{
  "num_hidden_layers": 22,
  "hidden_size": 384,
  "num_attention_heads": 2,
  "num_key_value_heads": 1,
  "head_dim": 128,
  "intermediate_size": 1024,
  "vocab_size": 8192,
  "hidden_act": "swiglu",
  "norm": "rmsnorm",
  "norm_place": "pre",
  "norm_eps": 1e-05,
  "positions": "rope",
  "rope_theta": 70200.0,
  "rope_fraction": 1.0,
  "qk_norm": false,
  "attn_scale": 0.0884,
  "bias": "qkv",
  "tie_word_embeddings": false,
  "parallel_block": false,
  "extras": ["capped logits"],
  "init": "trunc",
  "init_std_qkv": 0.0271,
  "init_std_o": 0.00501,
  "init_std_up": 0.0271,
  "init_std_down": 0.00251,
  "optimizer": "adamw",
  "learning_rate": 0.000693,
  "lr_mult_o": 1.07,
  "beta1": 0.9,
  "beta2": 0.99,
  "lr_head": 0.00456,
  "warmup_steps": 501,
  "schedule": "wsd",
  "decay_fraction": 0.893,
  "decay_shape": "linear",
  "final_lr_fraction": 0.1,
  "batch_tokens": 32768,
  "max_seq_len": 2048,
  "doc_mask": true,
  "train_tokens": 288200000,
  "max_steps": 8796,
  "dataset": "wikipedia_en"
}
MLP neurons of a small language model. Each row is named by its layer, matrix (gate and up: input weights) and neuron, and shows model dimensions 128-223. Each number is 500 + 50 x the weight over its row's rms, rounded and kept within 0 to 999. Numbers have three digits each. A neuron's up and down rows have the sign that makes its largest values positive.
A block is one neuron, or neurons of one layer that tend to fire together. After each block is what it responds to, as a language model described it from the Wikipedia text at the highest values.

L7.gate923:509458549575538490514507503487477534475507398479500509576554540477483586607516468530490612416555507499479456509465510528477531442533481475445457505524511478459545570474440528511465462579350571511515581500528498470502427480514564585498451568497513499531585469402471559513483502493550532471
L7.up923:522514550480461539471529506576436526532532437479477481492645549490434472539457450616520502450452449460440520490547508418584550488506449413520508502531513381359454509495469523480489386503463477447476565547553462395445557504524580534496433486476513424532511496428382519476508567443511427431
Responds to: Function tokens opening a new clause or list item right after a comma or period, mostly "and", also "to", opening quotes, "I".

L12.gate191:570481609450553551412534394516521484447550459499469516582489555527496593494500552413518520534469521458556535518464477506461415426484476449561527522522432462432570478527417473458514516493489509551502570410486460616462542390478445536479530522450522496469529542520544531522412482539538474489
L12.up191:481458478501526521555475470581494462510512475590421524510396497508448462482441514494552448583565432503464437582543506474446538561589612494487522461546554485467474542572352486618478587553501468540513548495481509421545482553537487498468498418483475511427414498473462449507540427547461472474
L12.gate586:474517563516492347435534640411482472521445491465454443460519548457522541475568492496504550484451523515507515501558543420470398492458550521445563492509522528528540544517492531595434448517422583501541482431560500492517523402377500516484539443392444460485551507473615473500454480479487473479
L12.up586:622442608568504568542459387458499489550469570514484417471460603484460482454482505509475501531416585520469524515437504468559506594566539547457589493433502508502488603501454454639515501602472472467486521486479498517504491469542462508444409524521439475498483462519513473489478423509475496475
L12.gate748:592435547480508544440495534462462382510562435501575476592400521553529446496492408545541483529594457516510491521584489534578478599552527411525478482511623468537497441524481463544534458504449502497445526472486507533532459452492502552508520529517564394525510528524544488548523501551456553501
L12.up748:481490497536486464444573486504493509489566536487604443613453451545498460470563430555527588573518439554403517497534561564572460566575516494494575510490489538625468390476444512568505507485477498467451549457479503474496460523475478475513505452476405473513439477513485563591527555487517528507
L12.gate1005:600462429520518450504559444454478506455545457514478505498579482525624521478542518509523479439496522575591489506468540471532430503475505559444437566429527559548608477430551488418519460541512495550488470489534419461567497379448515520453535456510542481418470634517487505495480487405530579560
L12.up1005:435516405516533535524628450528530548451441475494514497512531557399571483410515509476649432468508481490464514490464475508472380504531436468525474499519546556508465558507505543519471402578534466497504540438479357485478447367472424530528522535546481437506463517560428603546515512582458522558
Responds to: Fires on the syllable al/Al at the start of words and names (Almodóvar, Alcatraz, alternate, altered); weaker on "under" and El.

L7.gate871:469468503533462462524538503491549470495496469473567506468509501416509507454490495598529471401557548384460456467459650483473472465447502485483446490415472557467502429530474459498444519471470448474551510555567543444517483566433495561510451525536465437503586572559487452548451430427560472543
L7.up871:528483578496489627535462592503533455376577519508438509419456541525551505503583467559360539551568452492552439577480436423435518502467477507532491586432506481506558487505503456444458581405434577589402519472387515441513522509532564521427562525535496480427652512452515509414488525530433416495
Responds to: Short word pieces inside longer names or words, such as McCle-an, Schwe-itz-er, fo-il-s, plus hyphens after number words (Sixty-one, one-handed, ten-book).

L16.gate328:518587476509518478453460403511521504467547481492394480530472526523528558506515592565390396498604525495628475466397502512490468453513505434474518493534493496520575511544518487529550506546557514533512517426468461450446502505477548492522457516558527487450484574413518531598372506471513448511
L16.up328:591485489447456485469444403414521404521469531412603512519508551387422536544490504513474535513409458449520498480416474498580463484489516516517545583473538510382470499433541488515457483633422477491546586407558380430444433512560540607519519526505514426405503595509498461584431488525539511427
L16.gate361:502545519549531460554523502446490447516568420526503407466499516510506502562508500485591537391509620517603550541475545504479506467499488402471600469494431457468539534460467422428526556605497586490463542506493541583505419473438447565419506470453596461538493554473543480525402413471533549481
L16.up361:441492577515462379404531460528392509576496472505501460520488565480474559534487539553538606495463527508457543480456430386519445426405570494460477575500564467520481432610468507452413532565375474431462521576463536559380463468468498505489413484458482374456432476509584541588544531596463565479
L16.gate421:507548458557506433445539410446517374451472462541439569516484499511517478518531455545422558508524573548547448490452473506488495495462593541480444483552575526582511403491497489433509540562487481607469478603518556438579536475482492467543550514497484539514440521465490543557483483514474494550
L16.up421:617524431479422497522505427407484522480577506546499453599484473438432527561541536501464509500473580397532615418530500479538538436464437448524555478408527640476517431480570501652515423442535478486527521506523425464462500531505627486500478512494499392485486486600522531455434414532468438503
L16.gate957:545555483496462490497484482533514494482433522466494536434558521459501536501513500496509461514545508518569404407444438500462519378502449449494535483495552274523480524483522546599599495521537466536568482511569499559490531585368509564548539474521514534530562566470544478519455540587564510408
L16.up957:491560511454463456566494455517556499610420519517530536564542525494489529521464500441493464532433453519507594403425490544538514473466521471412486406431487418506496571484458388560569599539527498550507563487511518509507481479526545569461460518523431485571539630489530463551434505454522595424
Responds to: Words that introduce a name or a next list item, e.g. called, known as, literally, nicknamed, now officially, and commas or and in lists.

L16.gate212:463479498489462491470481492501463597398597553462551578509469508511523458534492477484574464490515440463464530454408506564605437481488521516527524477464412618523504464524419487446512464522478517479496514504445432609508441482475507506592515474509468469462462445366541481453509506550483552446
L16.up212:448577383467504519508459450531515515556491517527516456515418460515531478447394508608573469500590503469568519527474545623437520527464471493519412464552432506486455527427410531583516502591498541464516505538462508495498464532502435526394474589463424559559573517547493521452453562519556540558
L16.gate588:481480586487557497524409515406511439448530584503439482449544476515458571466485573477593463439502524483493501442535449481556523469466380339396524537517500485520499452409471507529517423512497461500455563473477460406549544464445518492578488612440511504560521535475606560469468472489559488536
L16.up588:524434519478503583486557571525417603482472474500509514463590472507551531480542455499526542537464494523486459452492410549522537495495462530506523511412401495428516537503609566539503414517474462473535544414505508532430537605552487494494466458480525465433574501572512476419461479507514483487
L16.gate736:511532535542537489506438451472466443503533526447507553450441512547561540498544504610525523463548499554518481456457507507514506543562506450461536609422455561561611458531441429559543491553488506621479445503510503593445387482510491547519488514528453395520608599478492569531458405534573473491
L16.up736:433480457511501499502449488500523528501512519441497503470516392605515537480434472519436522530532492479546437532530494577530409583469485548505562484548466488556511475488565429521397526475518501501526466473523539473447430471557407545414483499464476481532518519478472545470523474520449483503
L16.gate814:425508493538480456526512441459440483405499422481526490505518501483400531527453448492479457463554510542499516526564469504485478522478571436467528446459480553481568509423460448535508479565469519516531470528424493518544495457499477622469495564519538473516544512439506525514414501497512490510
L16.up814:423478503511523451468501443460497439465439509481596448516512442520469554467424426505534487469520433526488605495548454554497436502490477414478550491532378552525462525473398380511479420539495569517530488508476524485461437508524434568477439556555417466512537541428564508412497585487419436550
Responds to: Word pieces inside multiword proper names and titles of works, awards, organizations, such as Best, Historical, Mutant, People's.

L12.gate12:520427482580540566526482469499571506483499489588479435516536428502556550541511442564567483414437525517474522459481388475457568576416522490495520527469550472600545462497549413450525447538429442505642466472575491508457503595470558497519499449464487394480545481456547404559524378477530472549
L12.up12:503499455467538560519528452492554475581528580451449400395470450486520539462500506473546486453430525455473497438520504524438533562529558470487490543509516528502508480464419476436494471412504467522462448542573483466408434478503498488454443421540511598501498476404539517549552378487508414484
L12.gate474:429592398544587494539508465446432401579581546450458510470498518599501510555491571484522479494469501478496440480455589489461470496464528534460521502501577513617572437461464415512472391565555409498594460566491484441526477472550460535494514472514431550488485471486524521597465371462477464484
L12.up474:526490485479534494583575432579602479482555523443557480444514429384577513470487469549464519517506477489446473519499502531570495495460507524563404558509583564594521396461484436389431470542518529599561517522480530455429466516622586447539441471472421505415483478491534466472534413512481458447
L12.gate537:561501485503598497483488532572488509603477427471392440453477534406534520461457426549596507389496505533470521494523426594374612467534512514479545564498507464570583562464585491501585553547475412546510525453501547502521503487506491526493539513506444493498516446494522488468443564430484534392
L12.up537:553492529424490515501477602414510492514472424547570511462565440430488421474496417455453456511602533500516554506460532510579557485504520542521495466508460471684522529486504529559512429452520467477493540499533479542467500479537527490353547529481578553577544552566540553493513506557519521526
L12.gate785:524544444554497506524511528569487532512473484514494420566414453494514532573533454487509448488501505474497473509510433653452583478406524441599487523501493436578536529452557420443545457519535589486544471499482505551522558474518506494434465504388510516559510494475513493573460541416526450519
L12.up785:521549435485527593567458524574432440556563456526505423495469491533497465539522399496555504493461525472520479483475521552507621372541609523451522477535480475608409514522514509435467510524461481509480496508588470485548514510532492529504507469514544567466543467579452408414474524505532539519
Responds to: Final subword piece that completes a word split into tokens, across any topic, such as drugst-ore, Singap-ore, mandra-ke, counter-att-ack.

L16.gate49:596488523531446480565561458528567494503480464491573489517524514556562495601440472495511449487496530439502523559640418391473474496498465486475444536619573501493523411466483542484499486580469521517453440507450558550445516428490511502460532441428478465394449546461540512582444484478520516507
L16.up49:477455539421462471339463491431493519642554428521482409477473510455510527479455506498506487429497411512446549495492516519481506542421501497461440494530620364469508396481438439394490490542520470513586473540545521429447498559460519492511468548490519439498446477543493486535502537487473335551
L16.gate177:516510543466445484509507457524574524480505441496585545599418505526436489454493508482565541500520510454633423540496506500468577536519483569438318509509519523520524524514461584577527498459453478429508554542464529560491458430512492525375498526470561462514484543482486467600519473480539457490
L16.up177:542508495501499470469573386531546454500526503471494397509524528506435445479480512460553442467407563559484583596455517482425488564618518507324569529547546499376566523492529533469554548467475516455475522488464577477456501431488501469507482425549501497504535441537512512492450489474415409491
L16.gate388:528477487485485550536544501566421394449500566565574531553487530536538425542538445508464530469472512563470562440536483502538563470439460570510555539554474534531523422551528529402481454525478480503565413519517439517527518463498565455506493535413505451435517552487493396479514504388544525484
L16.up388:494491488570415449475527536474557527471521492626574536488534550419514473550555362450603527560541420534462500458497473530482415445546457499470578483543495451543496518490531657381443487413491372539575577459508366573512476491529435539444533572467486438393470472512524483496516463474510496503
L16.gate938:481468537527574549468522591532556444566478466527588452491371533530479570498394463525462519422479579452512432514545510471485565547478508398595572492539596391480488526577522442567484541562567475508553451544483539602441455519552592492400443489489494521504506551424524527532501464510516465583
L16.up938:433501575473457496531469505490559576527526480525505460482508521624472499536479446518491506542446482607511460523572578473492491497482472556536493422511581408411556426618567534475558457450556506371442536508394565435471461587511438469445448555501572524506582529451474561539485494448476464517
Responds to: Opening pieces of words split into several tokens, mostly al- and pur- (along, also, altered, purposes), plus others like minor-ity, re-ven-ge.

L12.gate29:574457474598421473471525364492557559484468532599528533506499500499529463513549545424493492455528494555513572519451444540524516438664582572455484518558516576479493543458458552467404475499461446487527449468506582576506483490483508518502520491446596521508566470485556514469464429502556470477
L12.up29:528584460502551467532469578473516516485519484521533489383523494473504476446481493440588521520602459394597524449490510515380546568447358540496528416494493507454498582438523498527488571445526487425477442581467490459524536553516504473495483411528448494586493480569479430548435545473577513435
L12.gate185:479554554495460466469484444466539352464503513523493560559462507449544519491455457438524469388531507456503558570465461542422441477481579469522540426524564532536446531419456532514509410460554475514522381422468468435495408476443550542511554529484519476518539518531568511522485511509484590420
L12.up185:494459504496595563511492395514469415539504473533555545443540465485582457490438462470554572445469407500472529517429468494405476576525494541500568474406516502558506571432485641470454439433577484525494473481494435512383385531549488526564452460481455438548516579470579458575521467503529531514
L12.gate668:484547491495440521409417481499449458509501509462492466522530578516443519538489537445478527449441437478631498434448565493570515596479493583602498487562526555439439565522499448543457504595518547540568432594579524527513484555610475457455547496432540491463515557435554561590468441478623493479
L12.up668:595514507474579511568532536565485500520508544512483543494529450419593494458433463526506417475590512503471511422512436583504557525467436528473485487501462477432457554515503560529494481428475453509475393558503490569481534521609537507587433442527521535546525582515539485510387520599522456521
L12.gate988:540482521476512533543518493510437549517473386586553429563506517478456505560427509546535556364457510623568472488557513490541469500452459522601414425416466441451468487510593502433444521470459455456496472504489482523436406486580523509476463552418500508488591573421492503520510510530530487560
L12.up988:505427476521455481441511469405528395571508467569506539476501469501534498493445556453433528426456452454491512416470478528477551506548549524552505423478512611516411440490473433503441542522495491581583439458464476553490501426493405481480523492543490544567449549458572476474431560575560578405
Responds to: Commas and conjunctions (and, or, &) that come right after an item in a list or coordinated pair, such as "novels, and" or "Naresuan and Mingyi".

L12.gate104:516455587486532512501514560510588489459528533516556422379444426481528527459456562456518451374468554575567583402422481488440443434475447477455600439470560493473528520485485459472555431476515480506473507475542492563480446443541421548622445516547451555516512532531586560547512453510534483522
L12.up104:554427426465540573465518504592554591502450548422514511472468474512456544586467502446554566461589539491553576515584570432593514546504429425593506560476498418508542548511479510430511573454494472582462564465439451504537490499495544481519564527451550480468525479528560466450450451550439408451
L12.gate397:457363439542553495488621509579492524442566466430543525527435525556471497512609467530437453406528466564549567508479465538533451531461524496491511483527448445474505479556463451576481432376406496498563487396429440522527454460432463561542494528427558486513569513560539522489568550549480525413
L12.up397:438493507532531550489493391492421405488501453424498489485552409510466479435498512509521619547428448627489502503486494487392482488520490542522600480481557426440430468518521527521518428542534566519513425439411502535566559476460493504486417472577514479539559504547395517479492436500444396493
L12.gate563:473396569545553553467546486526545462627572519377524502462467488460516467380454396499527454418483496509529512574476458469561402418492453369414506486523480468515566548502451501439547533527537465474529497545493538515493474486475481524519534501552563383425488534470458531503481453539521572517
L12.up563:404437482562533410486444465527442459495479521521483568487422493470526482508408508442532570408582514489551461439444448554502570523456430495380531491453469520475452621496446524592521516524504521482533496439476556561507522434601515599471516411584536540464466544472484477595560564474502579468
L12.gate860:468477484579477447511545524384423513642527460506439460564519591480551530556438453463476494481522498436539534457563516531579467580470442529537453483507417497507462622525497449464555388490401571536520540528425472445555560391449505477395532499464506433475584587560530472528447491553535461414
L12.up860:512456461529511539442552558532465452536488512422655555522443628515464497466545471498514510514427463535441519442527428544516442533509476534521481455552574475517475604520576556422471490469467447497512582522483424495503471539522543448493524543517515528480432483464414499541510483522561542609
Responds to: First digit of the day number right after a month name in written dates (May 1, October 18, April 23); weaker cases are mid-word pieces such as bu in Nobutatsu or ick in Ticket.

L7.gate127:452489566353457490482593485338532560423489517504495499407441541492491554432488544461516496478551465490553582565425503463479486487452397449579492541580427481475475410526541526486461607559518347594447461502448583573515478470499580526555494564530519456395477530557560565480486577526518409404
L7.up127:468527543497531375503492462439495544453520539439534523468425504414417482482531457528527453565503568443526542493454499475457516503463527501457569539465486477435430411570524515611521489493525507451562531509406489560486446515463420531554510644478514477490515404392565596497461476496498460445
Responds to: Tokens in the middle of multi-word names and titles: linking prepositions (Society for, Court for), title-opening words (After, On), and word-completing pieces (Galax-y, Fries-land).

L16.gate181:585499514561485485512512518519502565462516553529440402479446492479548484656607566576476499532437582465505450468487590458485437506502498558547476505536525449494557474526531529451505540455515434535423512491493543513519546550485584452490567433414493455458454431522533432527458462474484489474
L16.up181:398518494558509497499481457421490521383453443480515499444555493547583502467494466450571455527515446522446529511486532483429500546436412477387619511445457468490440533445453432456522468588462556562555456477539510518525553427559549552526471557503474548529477517466560500437388550507523486476
L16.gate249:509417513444556557548523519466357512434467523448471475524442487536448545488495387534512594502523481453510539500379438511569498521513468512411508447531509467578594429503472450497504487473434420482486483452454405479463431424465454558524542599444642404454430438501507516523610416574478509565
L16.up249:503507528548514497450485520496481539486502437488470500516529480510474489482463538501550504525572496556503367474442513463524461522487430571525504557487458565601556591449551546390480511500453532494464444514446456569492485504502485512489555532498426468412426586523550421509524478430469504450
L16.gate675:468535478519461444486496441441532485527509543418485338454487483553571517564529485590508538479412534517483451558513493520466407419521408578545534609571583383609605473544496492471482476465505481563466504490501551522562530483443567488469468591457516465413496511514528504490455483585549444569
L16.up675:433431412515497439541495631530384481474453569438494447448458614480554500470609443483478488465378536442418488508590532526531449561537410493492540393478474546516524444506484518457450522453508576537574507428538437413462559399497497539438521458540495479508490609480553476420492402589442588543
L16.gate994:454430458497505509472453513490510490465416472475458514468459396517515409353472497391495485528508484482510434459455359493497489638497466556449457507486496503554505504471557478508506523433425494500406412503488472588522503507462547532506473489498563513554518528563501566423534501492535510414
L16.up994:510456463500517541462587533567434496605583478561493551552457476610462502482453515466537473421564527476504425450423444586523551428481571461595454421539468478621587583409562416459487487479490531423495493566452505520561537470496547511478470506508562516546525516528553499505533520602482587496
Responds to: The first digit "1" of a year or century number, especially after "early", "between", "the" in historical building text (1700s, 19th, 1856); weaker on story verbs.

L16.gate146:575440544487528615501533566512541526481506465517483446441457511491487530489532555564416459490524553478533457575462486510453581512486524566621417532619499491555460484485507486441516492554510487542493461482525590458497479465510573513441516477531522527465508444507595421573520544462562456517
L16.up146:525502561487492602506478491502585409425443516543424499510458605573516449468486450571534479521485555423464498494336491485538617416555489546389492456510546434581435473432529460444519576530476369547521556432469519389469445487532506550530495451496441552511384581519541472531365453478504535483
L16.gate353:560526477461480513534557497472533453583455493602508494497445428544502530438456596535412415584528499520467428536517486497492595501518561573461428465471609519483564457536483534490546489472571515446519438465488563394547502512484491552542512645587528485516536446454492591441491467432582502452
L16.up353:501367457571567524546483558451527475568507460570469501498437479449528516503569477475438497572486434577422604514443514539449497420635547523568464498409483499365493472530533485504501515485401528544604501546556542550485450444615445476489469545451513508527490526478497405560411531511423498531
L16.gate817:541500427601459595462523495502486462498503544516513425412458405502509468376585543524525440456553542494461454523522418498504507501465543432445558472538489525462459526484572547497456516340498555556466540498556515512514465595579550601448521449426482568383518487460588415457436593497552368567
L16.up817:553498497584547509550398511495544429510458510536511441497473490538504516542559529528483499538488555454430434443507538525555472603519532419495529596484505458535480456540507479627439459547400474554506608480539507544476549451491557565490427510416586520532529557522557501560454440518621549531
L16.gate865:473537483509443567505495486417526468480496514562409575478463458574543432507516465500476422480558598489426502445344458441552516422535529433520558505552571525587561575390526484467468400443430493560481456484548507604447514488533552581521424454479512568476561440525530433500546502484527490407
L16.up865:547470470561545542414585479486543464566426531444441557553452524518553514438488499516427526437580629496489529487444495553531528523554443482502485481642475541552487535404579478535516421445516460593485454516561485412478417510527460496492468484455589540509578494520488456506523510455552475543
Responds to: Fires on the head noun or final word-piece completing a noun phrase, often after "the", "a" or an adjective, as in cliffs, foundation, wall, porch, way.

L12.gate197:582442453453444330467456541515492478510507511470423440537516517587418487424549486492496516475506479486535529520509548490498542503531474488467442496499550594489476469521499494585566494482520442538486461472483480510510487455543475502477445439565440436596500534439497583596479398486444523492
L12.up197:492539486467481488563401543426450398551476573517431555523468577464506437484567499458513571507511526408524528494488542497502526460564479506580591478505594569575434391516535432478475500516559507494437415451535562510469419496466519503461554453613409503520502497431506532511513499534536471545
L12.gate273:483551629534387465525510526545484426585495425581508499440451451497559518490448523481483513489548605419530451486578437470465543544462523475567531394475465518616435427465496460476483541427523383511523448514559551489517496556546508455467530466512484594533490450468563410512453498570505426525
L12.up273:428549455504565558504500446469508480482422474579535538550429392468513550480507517478554471430365495470571517515594517509461454474514565571603504412539463495528414476550520404496412551592496486531437543473509532591479492498528548514477557493468501594456445448439433463462425495590419430636
L12.gate630:451575510526445414505460468410465469428467529460397562486513488476415533639432527559490429480547490436522496404523432443489541522485512482455454512555523458513543546489503555533505561589413523537506525587480463566607494425541497507441571414493478574450497507432515486507490475443574553512
L12.up630:468555549517484379493565524370475449519413522541516452427528469466452453561469558465557512557531470478425538499587478467441469543540517469489551493482543411463565554497521502480452635570479583485491479480440392434483483506490606549574533392562561537511424456495538475508554568498451502571
L12.gate715:405460529413482534497502571543536357498551517506442423475491504538491511524503509497484430389514611514568521536551565513522445571541547488458508545467496562543439478545457446477517541545469435532517458576551394539453526536591556461497609495430452457495543477572419484448528427454529499431
L12.up715:509440462481497563423431359463443387553470525578595499598578458524419457552461570442498488543450467462487527496471500448545500528439469479484499517570485580579445457477464545568396541527424501552476533512534430563440547552546504584593407558471461567457496432443492584581479448521477474560
Responds to: Column-header words in wiki tables and infobox fields, above all Votes after Candidate in election results, also ±%, GF, Writer(s), Species; weakly, scattered prose word endings.

L16.gate40:521506502605475543511461548479529545543547470523491572472446463631424397595433520467457414504559615446481504452549438479477513553474544435463529531433501534529489479462495490441518540572471503507551396497487414531464583422530547538562559475520504450481507536456575492609520455433495535447
L16.up40:484442496499497562526504405438510499461509511462424502532505501502577509466462474475416533443509552635472529411571497467497639545462451455466478470531465444525475473416593409473542438576509492521548489481510489487504463472552548518487495520513613419578592533489438507496484559625462506459
L16.gate417:482498580506538547603462466533598424566506494582460466466505402471549465583445515475510483481501451429451499594432588563404606519462599493559450518427499582510438458548521515433627583486436514584552521578501516479561508491626537598543479562550570540575521474510532487552516526499441545511
L16.up417:581541547490528622455508485493556510478520520491494490360458514535488466508530501472460472414479524453510625586510524504538503508409512531561525475434447489612525512469386492383457491497535558624645526509533500534525429464489494460525508445566539506476564524473491530454511507563433411483
L16.gate556:580513556533512495589493545515479518500458481407449494482450535476483454465462537578540420516609486472540480464517593459536436533505479407466424483534483580473477480495454471465477471517401500476513521465519468661510468530466486516524488440513478517496567518411458410484490491493493379498
L16.up556:518471590446454547478459404580518481443493509346443556512486489482547520508467492579589479432518425522498609532536549541529471584441451543535414514529485547452372405497453544518523452578430463523550508539487494652470476523514532536559503470498442445478589546445459434565514508465472480538
L16.gate975:555483489457489485393573447460551396490407442494403437497432509443528517528425465605492501433528473517444491476545522459487573493475608416477493569507587501575504442545448468553520564565407474559431481592531487459584418545542580546491572606519499419563479578381468535527458512496515517391
L16.up975:497527464527562566459433464466530489586575541490503399428552496518537569478507455487523462496503563505591501389499410522577510463542443501600520562440477458575447542474564521574546516558555509566502521555495448537545488572463546548495412416500528479465481532494592445507418533487545500452
Responds to: Second word-piece inside capitalized proper names and titles, often in tables and lists, such as Mo-ods, Dri-ggs, Lu-mber-ton.

L16.gate93:484509525665550639531503474515506511540522457457584461488498461541488554507490546499529617420491464502530504523453447544475608535486547478503462476606485508533513535506496496499478420515506525511444396553467472448573504551443621511396546441489558481531516511464537411484527544482480536492
L16.up93:379516519473486454465486545387501440498444599454482535448498583509430611488490462412446558533480551573537571515574490499432502552577510457469479496578459519438485547516508459568441485487503469555506526461457566451504498529429593380517488502535501532523489576534604465395525503454533458521
L16.gate171:444498480510504514519503491464489464567522509510501520531461527589526423532466486458476504385416544457583517542457533504496534553606610492473438556512455441459605460474516429468481424532504496593594476506500604549551416535503503489395545415516459463496461594481435436569495476476491503475
L16.up171:493429364500456487500542511494548565524429601469503458526487492606512439460496464507505518511410562413516488456442536412543422612566486535516489524515457530417567523489586547494427466468541518625563556417490589507560443437486523419523513572467524471454422479554511499433486581532469515453
L16.gate309:493477508545481491518563538433523531472442478478386547509561527491511579509609474456427535516492513512557517514527481431492524489571461458565537605549534461466467570413515511568468486570534453602418465460522536522501526505532508544490497423434496514603505474554551455462528447450509436509
L16.up309:491448539550480529544434576500399539448517567507517535546584450460522509539474474447539540471495517492495483484565477420471563455512524545504442584419607478536458515497444563523463487499488518506494462428556507436460516568485459535499548507542474413484453450528529495481452509496593488580
L16.gate589:487498502573553525477378442498465471579502493552435500563476512561475577430497444499505516511411559515533533538519559554447541520601593508575452525469514499480524472512528507490483496533546425482506465486463473529518470472561565490436500476428469514525483531399561425464454461519499496498
L16.up589:439579549575509583490576534503403467537561506575460437509530391388425454520416569529516548549505531334494456502481472471480507485553489529475441532558430463451552494532554563478468462572544480501568463524494502559483505529578446448476521548483438523575483460434516458486499481515425426464
Responds to: Separator and whitespace tokens in structured Wikipedia data: the indented line before the second team's goalscorers in match reports, and header cells like "% |", "Total", "Record".

L12.gate58:513550549532468505491472463450513442501504521437434457398607540533515524598477452458565513634628559519397425445507555420480532554510553415547441492594531456504494488461436497489488446589451510460507396529503594484522525481445496412570533399545483465506463511480539504576397520446548374516
L12.up58:459494488570534556516459471581503500413470539484502509462461455513456505442457472569538487553497481476482562449452536508439564549557546633549434471480540509463510551496516442519511529527464539490544443447463535506479516502467541530496488533496382593448452470469507464542433504490461434492
L12.gate568:541563575572568508492526524475420509427435440495409481514526539500463486519444556462541503506500575415465447472463496476500569552416470525427628553568465461624438472549449525485496466570435431442528445541555459458554583456506521567407428512412494461489437478545540464540419412406548534413
L12.up568:552550535468513472486567569551513435483496556533463507511530463502522498545621548542466520524470473529515486591476484493532508596476447489416512537481537439473532509611517565618479573444491621538465532499596432550479513495360501568594428425487491451501517490468476588472534485499519465459
L12.gate992:479546416611447629576528448593465564444424539423463463452493401438534587541534473557516425419514544454504445505514465449412548562564502525541493511433514475463478476417550586498471555576556484558521485542570459510490542498457543498405547494482519386553454499522496388547502440593500434383
L12.up992:495537526464418490486536514404457583443457518409527497471472486572524495491496441480530430512447520578522564433464516480466506528478456486539590403542542399515515480500471486504465505563484532436563511474530572482461465548511545586560502505567564374487539535486469504642484479588517541526
L12.gate1009:477550650507461479535455544607446495487469494415509593467455487438469410550464465450530429498453577483417484598513470423390497589462485532506567570497584430512437437474406465522545348524500418489547413510501549488563579526542452604434485442488567468479443500512468521550467529509540514497
L12.up1009:491476535543363532517439499478497444527468493465501562388541533413454509480552392491530431436483629543437550459585500452536459534515561467491501461406474506512420445509411516430473488548578376553481465545491543449509523544512467475478468452470460418590487538510561489549380522490602603528
Responds to: Final pieces or whole words completing a noun, often abstract and followed by "of", like recruit-ment, cour-age, absence, length.